From a checkpoint of a small transformer trained on Wikipedia: width 384, 43.3M parameters.
MLP neurons of a small language model. Each row is named by its layer, matrix (down: output weights) and neuron, and shows model dimensions 320-383. Each number is 50 + 12 x the weight over its row's rms, rounded and kept within 0 to 99.
A block is one neuron, or neurons of one layer that tend to fire together. Before each block is what it responds to, as a language model described it from the Wikipedia text at the highest values.

Early mid-word fragments right after a short opening chunk of a split word, often in names and foreign words, e.g. St|é|phane, D|arm|stadt, sc|ru|ples.
L6.down236:40 64 40 42 44 67 76 47 45 45 48 47 51 49 41 68 55 53 43 52 43 45 56 51 42 75 72 59 84 52 51 19 44 58 53 51 49 38 52 37 57 41 53 42 30 48 58 39 52 47 44 48 59 33 51 49 50 54 31 55 61 59 52 52
L6.down890:46 43 28 37 50 45 51 40 50 62 58 56 38 71 42 56 39 49 50 59 57 50 41 43 52 51 40 44 34 48 52 41 51 47 32 47 42 54 40 45 47 39 61 62 51 62 61 59 55 43 65 58 33 60 49 34 66 43 45 49 46 67 53 45
L6.down1070:49 41 60 55 40 57 45 54 40 40 45 64 62 55 51 62 54 26 54 57 32 50 55 45 57 53 53 47 37 43 51 49 41 43 45 70 42 55 53 42 43 56 49 36 55 34 32 64 37 34 50 45 26 47 47 48 72 56 56 36 71 55 60 77
L6.down1112:43 42 68 45 79 63 57 49 48 53 32 58 53 49 58 69 27 69 38 58 57 39 58 56 42 31 49 40 60 77 46 39 52 37 38 37 48 45 50 59 48 51 49 65 28 40 36 72 51 62 37 51 35 51 68 59 63 55 31 46 59 50 66 46
L6.down1126:29 51 45 52 36 44 39 56 55 34 43 43 44 48 16 60 52 64 55 67 51 52 61 64 53 32 55 31 66 53 62 50 39 44 55 63 52 35 53 39 56 34 61 49 22 67 37 23 62 56 69 57 39 64 27 41 45 36 56 66 59 61 45 46
L6.down1152:42 55 40 37 41 47 51 67 51 68 68 61 65 48 41 26 61 58 28 56 42 53 50 57 63 24 45 49 62 17 54 38 74 40 53 42 70 39 33 65 49 64 65 50 39 53 51 74 51 58 43 43 42 66 34 51 15 74 76 45 72 41 40 46
L6.down1361:36 59 70 33 44 77 18 58 47 68 54 40 45 47 52 60 61 52 69 63 42 56 43 46 40 46 58 47 45 69 71 23 48 32 46 54 48 54 60 56 51 54 39 55 50 47 71 55 37 49 47 55 68 48 40 19 55 38 45 40 53 30 45 49
L6.down2223:69 51 46 52 39 50 67 72 60 49 52 59 65 49 81 54 61 52 56 39 56 37 27 55 54 21 56 53 40 63 42 27 50 52 43 60 62 42 51 38 34 47 40 57 58 55 39 59 55 76 59 52 38 59 46 48 62 65 46 55 51 46 48 47

Middle or final word-pieces completing proper names split into fragments, mostly places, people and titles, such as Mur-do-ch, Bran-t-ford, Gar-row, Dar-kn-ess.
L6.down323:38 42 65 42 42 50 60 66 56 54 55 37 57 73 45 42 24 72 37 46 41 49 48 48 53 52 60 54 55 43 55 35 33 59 53 47 52 52 59 85 49 41 50 77 50 33 22 73 54 54 46 47 62 70 55 62 68 38 44 68 50 32 72 33
L6.down415:47 45 41 50 50 47 35 53 39 43 61 45 77 32 33 69 41 49 44 48 40 43 51 51 52 55 33 53 44 18 32 23 48 46 64 42 40 43 44 58 37 62 57 53 45 30 20 63 56 42 62 57 54 59 58 54 43 54 48 66 45 44 51 53
L6.down852:59 28 31 54 43 48 27 53 37 66 62 49 63 51 43 56 52 62 42 51 46 48 57 59 33 36 50 37 39 66 53 65 36 46 49 73 35 44 48 50 53 58 64 62 64 50 41 69 56 33 40 50 51 26 67 76 27 30 50 29 52 79 62 60
L6.down1078:64 33 50 54 59 48 44 44 36 57 70 50 56 51 55 43 60 40 55 38 70 35 37 33 77 33 56 73 69 50 44 55 47 39 65 65 36 40 49 66 59 39 39 59 45 48 52 66 56 49 59 29 37 43 65 53 53 45 51 56 43 41 56 29
L6.down1359:47 54 45 43 65 42 17 33 42 54 48 35 72 47 58 56 37 49 59 47 31 63 44 45 37 61 43 64 56 50 30 51 53 41 59 48 55 82 45 37 36 34 27 45 55 58 56 60 53 44 45 66 55 27 71 64 51 70 55 41 58 65 40 60
L6.down1487:70 64 39 57 60 59 73 47 54 48 69 29 53 53 51 49 57 42 63 53 26 44 47 46 51 40 68 26 46 50 55 56 49 53 69 52 42 36 32 55 48 70 56 54 38 50 52 45 63 53 44 50 35 80 44 51 30 19 72 59 42 51 47 34
L6.down1660:63 34 34 46 57 59 49 48 62 54 36 60 35 85 49 45 49 36 55 42 32 43 44 23 38 64 30 70 75 78 44 54 44 41 45 79 63 57 53 16 38 37 53 44 45 36 55 53 38 37 72 44 49 47 36 55 36 55 53 41 41 60 55 64
L6.down2172:39 48 46 53 50 63 45 46 59 48 53 49 56 47 53 61 56 58 46 64 63 50 54 45 66 61 71 62 29 41 52 64 40 64 44 42 40 55 27 47 54 38 17 48 63 48 34 72 51 64 68 68 36 35 56 43 41 44 65 24 51 51 52 61

Final word piece of a person's first name, just before the surname, mostly in lists and tables: Alex-ei, Mar-ek, Serg-io, Fab-io.
L6.down382:42 69 48 43 64 55 36 33 75 45 48 37 31 61 73 40 40 40 29 63 45 39 55 42 56 46 69 45 32 43 55 52 40 30 58 51 58 37 55 58 53 60 49 33 38 52 55 60 67 49 46 41 37 41 50 30 55 36 41 53 45 71 60 62
L6.down548:52 35 44 57 45 48 49 62 38 53 72 41 56 62 44 70 43 65 34 27 56 52 51 48 77 45 34 60 41 60 60 56 42 57 27 56 60 67 60 65 50 39 54 22 53 64 76 53 50 41 38 37 39 61 52 69 52 45 62 72 55 41 45 55
L6.down929:50 38 50 59 51 50 30 63 67 48 51 42 42 55 54 55 43 51 27 40 61 55 51 65 41 68 53 49 58 57 75 52 44 49 45 47 53 44 60 43 44 60 36 39 67 50 54 45 51 64 43 40 57 49 28 34 56 42 25 65 45 48 59 37
L6.down995:43 70 59 37 56 56 44 53 54 43 46 62 43 34 50 44 65 47 50 61 64 39 58 43 65 50 52 57 54 35 62 62 56 33 52 41 56 43 42 44 41 47 33 38 35 54 44 66 54 40 33 40 40 59 55 30 68 44 36 72 56 36 45 41
L6.down1332:69 54 67 52 58 31 42 64 64 36 24 50 39 68 55 54 61 68 50 72 51 43 42 47 56 35 36 59 64 60 70 51 47 50 53 61 50 50 78 67 43 59 31 48 30 55 72 37 48 28 50 55 53 55 43 70 56 51 42 56 64 51 67 37
L6.down1583:40 51 59 45 52 46 40 32 56 47 62 46 35 52 53 44 64 40 62 44 49 70 63 50 57 55 47 41 56 41 49 46 62 21 31 37 68 39 52 78 49 60 51 50 50 70 29 58 56 42 46 45 47 72 54 27 35 41 36 51 56 47 47 25
L6.down1812:80 57 47 39 42 52 63 52 45 97 67 59 56 54 41 38 57 38 42 58 43 62 47 47 39 71 42 78 48 50 56 43 37 45 54 45 84 56 39 67 59 38 49 45 46 67 63 65 59 51 32 44 38 56 50 78 64 42 47 66 31 59 30 51
L6.down2067:44 52 58 55 42 69 38 67 63 69 65 54 44 58 42 41 50 48 32 55 67 56 49 44 47 53 43 52 40 41 51 45 55 41 49 50 59 57 34 49 42 48 38 55 60 60 44 40 63 50 34 58 45 71 54 17 62 52 41 78 45 55 42 36

Final token of a person's first name or middle initial, just before the surname, such as Ronald Reagan, Stephen Holden, Joachim Nagel.
L9.down37:45 49 54 66 40 25 50 56 42 46 62 54 55 35 54 57 61 61 66 56 46 61 40 47 65 35 53 43 47 71 32 43 46 51 51 54 89 55 34 48 62 45 57 48 45 35 52 45 38 54 44 75 41 53 41 79 39 52 44 31 46 34 51 71
L9.down69:64 46 30 36 41 58 65 67 42 46 63 71 51 35 50 65 64 50 38 52 40 54 42 70 56 47 60 58 51 43 53 53 34 41 38 50 69 78 47 45 45 75 58 57 52 41 59 60 62 52 33 48 62 41 44 58 43 46 35 51 46 48 34 31
L9.down389:71 29 30 21 53 34 45 20 56 51 28 65 80 40 47 50 35 53 38 59 53 60 48 52 70 59 48 44 51 53 45 42 20 39 91 43 66 77 49 57 66 52 58 57 54 66 55 56 55 70 64 48 51 49 49 66 36 62 64 49 56 69 28 58
L9.down2034:58 44 26 49 34 36 26 40 51 59 62 49 47 51 45 42 32 68 45 47 43 64 35 39 61 42 57 26 54 42 13 53 50 41 49 35 63 34 51 58 64 66 63 63 40 45 42 42 57 48 73 68 37 63 64 40 64 38 50 34 49 32 42 50

Last subword token of a multi-piece proper noun (person, place, team), usually followed by a comma, period or possessive: Priz-ren, Brande-is, Mao Zed-ong.
L10.down1290:59 55 40 60 52 37 30 36 66 63 69 47 64 52 47 48 57 52 56 58 64 43 58 56 65 53 25 62 44 52 50 43 39 44 43 45 40 45 50 56 46 60 53 54 48 35 64 19 54 29 47 61 41 45 45 62 57 64 63 29 69 61 51 46
L10.down1456:57 62 49 32 35 41 41 40 51 55 53 54 44 44 30 44 52 43 41 68 53 41 55 73 46 60 23 51 48 47 55 46 52 42 36 33 51 58 53 51 41 64 62 68 61 49 67 48 69 40 65 67 42 72 44 51 60 46 51 44 51 43 45 46

Fires on the separator that starts a new unit: line breaks, paragraph breaks, or the space after a sentence-final period, as before list items, table rows, headings.
L9.down863:40 48 39 34 50 22 72 60 44 57 33 51 62 46 51 55 40 67 41 54 71 60 29 51 49 25 70 43 38 37 43 43 68 42 63 58 58 57 65 48 55 51 35 43 54 34 44 52 20 45 78 47 48 51 53 46 60 46 64 52 52 52 46 61
L9.down1419:64 45 00 43 65 52 50 57 43 61 66 44 72 53 40 62 50 40 40 43 48 53 42 51 57 32 53 43 64 44 65 52 69 40 29 42 32 41 72 49 28 61 47 55 75 41 38 55 49 48 44 49 39 51 42 61 60 52 49 66 48 53 38 50
L9.down1633:60 45 16 53 52 62 48 40 51 40 45 45 44 54 51 39 45 69 22 68 31 41 51 43 41 40 60 52 53 44 51 38 28 61 53 49 57 62 48 46 64 46 51 62 84 36 38 51 50 58 09 47 27 39 50 51 66 42 42 50 53 51 44 56
L9.down2202:45 58 39 38 48 33 49 73 78 44 49 49 49 53 37 61 47 45 48 70 56 62 53 45 42 66 46 74 62 37 43 49 49 52 41 72 50 56 72 65 68 39 40 39 41 55 35 42 68 54 62 36 59 72 53 62 43 48 39 42 72 43 54 38

Short word-internal pieces continuing a word split into several tokens, as in comp|u|ters, satisf|y|ing, Morg|en|rødt, dilap|id|ation, in both common and foreign words.
L6.down229:43 40 50 56 57 37 55 53 54 52 41 48 69 67 58 56 24 35 45 49 69 79 48 71 33 56 48 45 23 42 55 60 50 63 45 57 32 63 48 24 50 41 46 56 49 36 55 49 29 49 50 55 65 43 34 59 59 38 56 49 48 44 47 42
L6.down400:53 31 54 56 48 50 27 55 53 64 67 33 62 71 54 42 53 59 40 51 50 42 55 78 51 66 29 45 46 40 43 58 40 38 55 59 59 41 33 50 62 58 25 63 69 55 53 23 50 68 59 49 38 50 54 56 66 53 40 32 39 56 54 51
L6.down784:55 31 52 24 63 61 42 59 48 81 39 67 46 52 26 67 47 62 48 63 49 55 38 65 52 49 30 65 49 49 55 41 55 64 62 47 38 34 40 64 20 63 61 50 51 45 65 61 38 42 47 60 53 53 40 63 49 51 59 47 36 40 38 26
L6.down794:29 57 38 40 56 62 32 42 52 29 54 48 42 36 46 55 64 56 53 52 55 56 43 65 32 47 69 77 45 50 58 54 40 41 52 46 63 57 63 42 31 47 45 43 55 45 63 48 37 25 37 62 34 49 43 52 50 21 54 46 54 50 56 36
L6.down1025:52 43 54 33 53 50 33 49 44 38 51 47 51 42 40 59 51 50 38 40 23 53 62 44 36 61 53 52 46 40 64 43 34 39 47 25 61 56 45 37 89 64 58 72 57 68 37 52 60 42 55 67 65 41 35 28 43 35 47 63 62 51 46 54
L6.down1378:65 30 35 43 48 46 50 61 35 43 66 42 39 62 51 55 58 47 71 56 33 39 39 62 49 65 59 33 62 44 45 68 62 61 56 61 64 31 41 52 58 63 37 56 49 43 61 60 40 49 56 66 62 40 49 58 49 49 39 55 66 50 25 56
L6.down2033:50 41 56 52 41 55 31 27 54 47 48 49 23 48 46 39 44 45 52 55 42 43 61 71 69 46 64 44 51 67 36 63 62 86 42 49 73 48 46 47 73 59 24 61 53 70 40 43 61 61 35 57 61 51 13 49 46 50 61 66 30 44 27 60
L6.down2092:51 44 63 62 54 35 51 56 56 52 55 44 40 46 32 48 34 38 47 69 38 53 41 50 48 72 44 75 70 68 29 47 47 63 45 54 42 62 24 38 37 67 52 72 42 61 48 71 68 47 52 48 50 51 35 61 41 43 43 68 54 55 45 43

Word-internal token right after a short opening letter of acronyms, call signs or rare words, e.g. W·EVD, D·MX, D·üsseldorf, p·neumonia.
L10.down232:42 39 44 63 34 32 31 47 67 48 50 41 58 50 51 71 38 49 56 70 52 53 29 50 49 53 63 47 65 56 59 65 45 57 59 45 38 50 43 42 59 55 46 37 61 45 73 47 31 50 74 50 29 50 35 47 56 65 31 58 58 62 61 51
L10.down1772:59 49 49 47 54 32 56 51 69 38 52 55 68 38 59 51 62 57 51 55 21 59 53 43 30 48 43 32 45 46 64 68 41 35 42 70 56 41 68 67 50 41 46 60 55 65 43 53 34 48 54 57 51 56 28 38 56 34 45 55 53 40 70 75

Inner word-piece tokens in the middle of longer words split into several pieces, such as vanguard, remembrance, scuttled, courtyard, evacuees.
L10.down417:48 32 36 47 54 29 54 41 39 48 41 45 45 47 49 40 76 19 46 47 70 50 45 45 55 51 38 50 52 43 49 55 39 68 34 50 32 61 55 68 66 49 39 45 59 34 61 53 57 59 61 61 41 81 46 50 59 45 37 45 42 55 33 48
L10.down1873:38 46 59 70 45 39 51 48 56 37 33 49 43 66 72 42 64 73 53 73 47 61 45 46 33 36 21 44 36 33 55 44 63 45 33 41 39 67 65 65 35 59 34 62 66 42 48 58 58 67 51 80 69 58 53 42 55 50 53 34 64 42 29 53

Final period closing a Wikipedia paragraph, just before a blank line or section heading (e.g. "…in 1921." then "== Description =="), plus the closing = of article title lines.
L10.down2:55 48 30 50 46 27 72 39 57 40 61 66 54 52 57 62 48 49 47 50 73 47 58 40 41 47 40 48 24 44 38 55 45 54 55 44 49 46 48 68 64 54 61 48 51 41 55 63 68 35 33 58 46 29 54 50 45 63 34 53 30 55 40 61
L10.down203:54 65 55 48 58 48 59 32 63 32 80 62 49 56 45 48 52 53 55 57 59 63 46 56 80 75 39 46 48 56 50 44 34 58 40 41 55 26 42 62 60 58 56 62 41 64 37 54 71 43 31 64 63 40 46 48 43 66 67 55 52 30 49 57

Inner or final subword pieces of multi-token surnames in credits, cast lists and match lineups, such as Mc'Ken'zie, Con'cann'on, Shel'ton'; occasionally other rare words like rhododend'ron'.
L9.down959:45 43 62 74 53 37 59 47 55 58 66 62 56 65 36 35 60 75 50 50 42 51 53 53 56 63 72 53 64 61 35 61 33 34 56 48 30 36 59 47 23 43 66 23 67 33 44 65 42 51 73 64 48 65 43 42 62 61 50 31 51 71 60 60
L9.down1262:41 61 55 65 42 55 54 56 41 40 59 46 55 28 56 35 49 59 59 27 58 56 58 47 30 43 52 53 35 57 59 41 37 51 49 44 54 28 43 38 53 69 37 49 62 50 54 49 57 39 62 63 59 62 62 47 58 64 56 67 49 47 37 74
L9.down1284:28 39 68 59 79 55 63 49 59 53 62 63 67 59 53 34 43 68 62 52 53 53 43 70 48 63 73 71 48 58 38 48 38 51 43 42 61 44 45 48 41 52 57 51 51 55 63 56 40 57 58 53 49 31 38 40 64 41 59 42 33 68 28 41
L9.down1986:54 51 56 30 52 58 66 70 67 34 29 62 63 51 46 64 43 63 45 58 53 41 34 56 48 37 41 64 40 71 49 24 56 48 56 38 69 45 65 38 39 55 43 42 54 57 51 42 45 36 48 52 58 41 48 77 27 24 43 41 49 58 53 61

Fires on the separator right after a sentence, table row or list item ends, such as ". " or a line break before the next line or heading.
L6.down964:31 48 66 56 59 67 42 47 51 45 47 65 47 56 52 45 61 48 36 48 40 73 59 47 38 51 71 50 59 48 41 49 70 63 41 40 61 57 45 47 61 63 42 41 38 58 65 45 55 49 42 64 24 51 51 50 58 39 56 61 41 39 67 17
L6.down1346:48 43 71 61 50 44 31 30 31 47 62 58 32 69 49 46 45 54 63 52 48 54 62 43 59 73 66 40 43 58 25 64 41 72 51 57 39 23 40 53 51 43 41 46 50 43 42 38 48 51 58 38 75 38 59 48 51 44 33 58 49 42 59 57
L6.down1508:84 59 08 43 39 54 46 43 60 39 51 50 74 61 67 42 37 32 51 51 50 47 51 41 40 50 59 57 47 60 48 63 67 66 22 54 53 51 50 66 47 43 59 71 45 42 48 73 43 39 43 44 60 60 57 42 52 45 48 45 50 36 40 62
L6.down1686:68 54 14 43 46 42 46 49 44 70 63 36 54 56 60 30 50 62 45 63 48 62 46 45 26 39 67 41 41 45 45 49 59 55 56 45 51 49 52 58 38 53 43 59 39 62 28 61 37 49 25 49 42 36 64 57 59 56 56 36 32 49 42 46
L6.down1791:41 55 28 44 54 33 55 43 47 51 56 45 56 53 40 61 64 52 39 73 48 65 48 65 39 52 49 48 46 36 64 57 67 49 40 55 61 42 43 46 47 43 50 53 41 37 50 59 47 45 59 40 43 40 68 60 58 36 39 43 65 38 66 59
L6.down1879:67 62 48 44 47 42 43 34 43 30 35 47 37 47 61 65 48 44 61 68 56 54 46 44 40 41 44 59 49 38 55 40 51 45 69 45 77 53 66 37 51 47 69 46 55 78 49 46 38 48 58 42 60 33 68 56 51 54 47 28 69 35 55 53
L6.down2114:41 50 70 48 35 56 57 45 35 55 49 50 33 38 60 42 59 54 50 33 51 52 50 35 27 55 64 45 64 41 39 39 60 73 49 54 40 38 55 55 62 30 47 80 35 33 19 45 52 44 43 85 57 53 65 46 24 54 76 63 39 34 76 34
L6.down2266:39 69 42 65 48 41 24 38 40 45 30 33 68 55 37 57 52 60 63 66 67 44 40 47 57 62 68 66 49 69 43 34 48 60 85 59 50 57 66 44 65 38 56 68 48 62 62 36 31 55 43 39 63 53 61 42 56 50 34 42 57 36 71 55

Word-piece tokens that continue a word already begun, often inside foreign names or words, e.g. ad-am-ant, Rem-emb-rance, Z-ren-janin, arg-ent-inas.
L9.down763:60 45 52 48 55 43 64 47 57 56 47 74 43 34 59 40 64 54 37 46 54 44 37 43 57 80 45 54 50 54 45 49 65 52 59 66 85 48 45 45 59 50 46 51 66 44 58 42 74 60 42 29 45 60 45 64 44 67 45 65 75 44 47 56
L9.down1424:74 71 63 31 48 55 59 47 47 68 62 63 44 52 35 42 42 44 43 47 57 52 49 27 59 63 36 41 46 52 51 30 60 55 48 24 56 59 63 74 50 50 47 50 51 34 55 61 58 49 32 44 35 75 46 62 53 39 56 42 63 51 43 56
L9.down2001:44 29 42 63 34 31 42 39 47 42 46 44 32 56 55 57 39 48 37 67 42 45 50 36 54 41 41 33 46 45 64 70 62 48 39 53 36 50 38 47 62 51 62 53 38 66 43 54 63 65 54 38 43 34 48 47 62 35 55 49 29 43 47 70
L9.down2040:41 50 55 50 51 64 40 48 52 65 55 51 48 32 51 40 68 58 37 57 66 48 22 69 21 41 35 53 87 53 46 43 64 55 42 65 54 34 32 55 34 44 48 64 51 55 48 47 48 47 53 39 45 58 50 49 58 41 44 53 52 34 56 67

First names or name pieces of people, or the token just before a name, where a man is about to act as subject, e.g. Jeff, Sam, Billy.
L10.down302:51 61 48 50 52 50 71 41 37 50 51 43 52 55 39 59 49 55 53 60 45 27 51 47 32 58 62 37 55 34 62 66 66 68 48 52 41 64 50 40 58 39 49 36 63 20 54 55 43 47 57 66 36 34 66 48 36 50 52 76 81 67 50 52
L10.down960:48 48 48 51 46 55 56 74 39 54 46 49 37 26 50 61 45 43 70 44 45 63 42 58 41 36 52 33 55 49 30 44 43 41 61 29 49 30 44 42 65 52 46 30 43 27 51 48 52 76 44 40 24 48 45 35 51 46 54 75 58 48 32 83

Short word pieces in the middle of longer words split into several tokens, such as merc-en-ary, proph-es-ied, amb-iti-ous, inqu-ir-y, including names.
L9.down900:75 48 57 42 42 54 53 36 43 25 44 35 46 61 74 16 71 56 40 31 43 44 58 44 39 66 58 49 68 60 28 44 55 50 35 48 46 70 36 38 35 40 62 34 66 48 46 46 40 50 54 49 38 52 62 62 42 46 65 51 40 62 44 42
L9.down966:49 61 46 51 41 57 33 39 50 46 59 52 51 47 33 52 42 42 55 45 42 54 55 61 41 85 60 55 33 49 65 51 61 46 54 71 57 62 52 38 47 83 49 43 26 45 62 42 39 65 37 46 36 58 60 68 58 57 58 57 45 43 61 49
L9.down1727:39 54 55 46 62 48 57 39 57 66 40 52 20 48 33 48 33 57 54 61 54 60 33 63 43 47 48 49 47 64 39 53 53 53 57 60 50 62 37 57 14 15 38 49 55 52 67 60 45 46 49 47 34 44 75 39 55 58 42 62 48 35 39 43
L9.down1929:47 31 32 48 43 44 47 39 55 44 64 54 48 50 39 40 43 39 46 51 62 50 64 20 52 43 57 40 54 15 32 48 32 60 68 64 38 40 53 62 31 67 49 62 36 49 41 28 41 59 37 44 56 45 35 40 36 53 33 60 44 33 61 53

Line breaks and sentence-ending spaces after a finished item: blank lines after paragraphs, newlines ending list or table rows, and ". " between sentences.
L9.down105:26 60 14 52 54 31 30 53 41 45 41 64 51 60 73 45 56 47 67 59 49 56 39 39 31 53 49 66 51 44 32 61 59 59 37 63 32 37 49 65 69 30 51 71 42 39 50 37 48 51 34 44 59 49 72 53 64 46 54 59 51 46 62 51
L9.down823:59 54 00 48 45 40 40 32 48 47 44 43 42 49 56 55 63 44 44 62 67 62 44 47 43 44 68 60 38 54 64 44 63 61 50 51 54 62 52 52 54 50 47 64 32 60 45 48 49 41 44 35 52 52 64 47 50 39 48 41 41 38 48 55
L9.down1673:84 47 27 53 59 56 62 53 33 43 58 45 60 50 36 35 48 55 49 51 56 48 62 22 51 61 47 57 48 54 45 59 48 52 56 54 51 40 49 56 57 59 48 50 53 48 68 60 69 37 25 44 61 48 44 55 56 53 30 40 52 45 41 48
L9.down2096:67 47 19 46 57 66 52 24 52 47 57 56 73 65 40 66 46 49 42 74 72 54 30 51 38 57 37 53 60 53 46 35 39 58 57 54 50 72 55 45 70 59 84 44 50 49 38 76 45 41 48 66 59 58 42 63 51 54 76 65 71 47 50 38

The final piece of a person's given name, just before the surname, in rosters, tables, credits and lists, such as Tetsu-ya, Nig-el, C.J-. before Johnson.
L10.down289:60 49 45 47 36 57 37 56 50 72 39 51 39 33 54 62 57 51 34 33 66 31 60 32 51 53 56 59 70 48 53 81 55 23 42 44 53 38 64 41 45 53 31 63 47 44 45 70 64 33 25 47 36 36 31 57 63 41 38 58 56 60 46 54
L10.down1216:58 50 45 50 38 54 32 36 57 61 31 75 60 72 52 47 55 64 50 53 57 40 59 56 31 47 58 59 43 58 75 66 65 70 58 60 56 59 36 58 38 39 25 75 61 49 61 52 41 40 41 39 45 48 45 41 71 49 39 44 60 44 56 27

Line-opening "- " or "| " that starts a new row in infobox lists or election tables, often near the end, e.g. "- Conservation status", "- Website", "| Democratic hold" after Total votes.
L6.down139:32 59 50 48 31 27 48 51 70 62 61 66 47 54 37 44 35 50 58 49 51 58 51 53 36 27 41 59 42 51 72 44 48 66 53 38 37 56 40 46 51 40 58 57 52 56 42 44 43 50 67 57 62 31 43 70 58 62 29 58 60 34 43 50
L6.down211:54 43 35 54 58 39 60 27 36 74 40 40 44 75 55 59 64 51 46 35 57 45 51 42 38 43 46 36 31 53 58 33 47 43 68 60 56 52 50 42 61 63 34 70 48 50 71 68 55 53 63 65 71 45 40 34 54 46 53 44 45 47 48 69
L6.down338:42 56 73 38 39 47 42 72 61 53 18 43 53 61 46 47 49 62 35 48 68 27 50 74 30 52 41 60 29 47 63 52 32 48 51 63 43 29 50 37 40 68 44 41 41 43 38 61 70 26 57 71 52 57 36 63 38 57 37 39 57 38 39 49
L6.down477:67 37 45 42 43 34 39 46 63 79 32 47 45 54 56 50 56 58 34 53 40 56 45 24 40 61 35 49 19 53 47 43 63 33 39 38 43 62 56 34 30 41 55 55 44 39 68 29 49 43 66 59 49 38 40 60 32 62 29 51 46 48 39 56
L6.down700:57 51 50 41 41 52 55 84 42 39 38 67 62 52 58 42 39 36 42 55 46 40 56 69 48 65 48 59 33 37 57 41 37 24 60 52 41 36 46 44 38 54 24 34 58 52 23 49 80 61 65 47 45 47 49 66 69 52 39 56 49 53 56 36
L6.down1148:43 36 59 58 50 53 59 39 54 38 43 44 50 41 41 56 49 49 49 55 63 45 52 61 55 51 49 33 61 61 36 27 48 68 65 66 62 39 52 28 55 38 57 35 48 48 42 59 53 58 31 61 55 42 52 39 38 59 28 54 47 35 34 33
L6.down1476:67 45 53 65 47 53 51 56 78 66 40 49 53 39 48 47 30 38 54 41 49 50 42 38 55 49 28 35 47 42 42 39 19 27 73 34 55 50 61 57 61 56 41 43 24 45 20 27 61 69 38 60 42 54 54 44 56 50 50 53 29 49 44 49
L6.down2206:49 61 66 52 57 94 47 60 57 56 55 43 68 70 55 68 50 61 67 65 63 53 52 49 43 46 37 36 43 69 48 43 58 53 50 63 28 61 48 37 51 31 27 49 44 55 67 55 62 44 62 38 49 69 60 34 39 54 76 57 36 31 41 50

Word-internal fragments in the middle of multi-piece words (anx-i-ous, cer-e-al, char-i-ot), plus closing pipes of table header rows and dashes starting infobox data lines.
L10.down360:30 59 59 45 55 54 33 72 61 52 66 39 63 47 60 77 72 41 55 54 41 64 49 55 57 51 56 37 55 62 57 50 45 41 52 27 51 68 51 76 56 54 74 55 67 35 43 45 81 39 52 47 56 46 40 64 44 43 48 63 56 49 60 64
L10.down470:62 39 59 55 47 52 56 32 59 58 42 58 52 64 57 43 46 76 60 56 72 55 56 51 63 63 44 47 47 52 53 62 41 42 51 83 82 57 46 55 68 45 46 41 35 43 64 55 47 44 53 69 56 51 35 51 35 66 52 45 30 48 47 72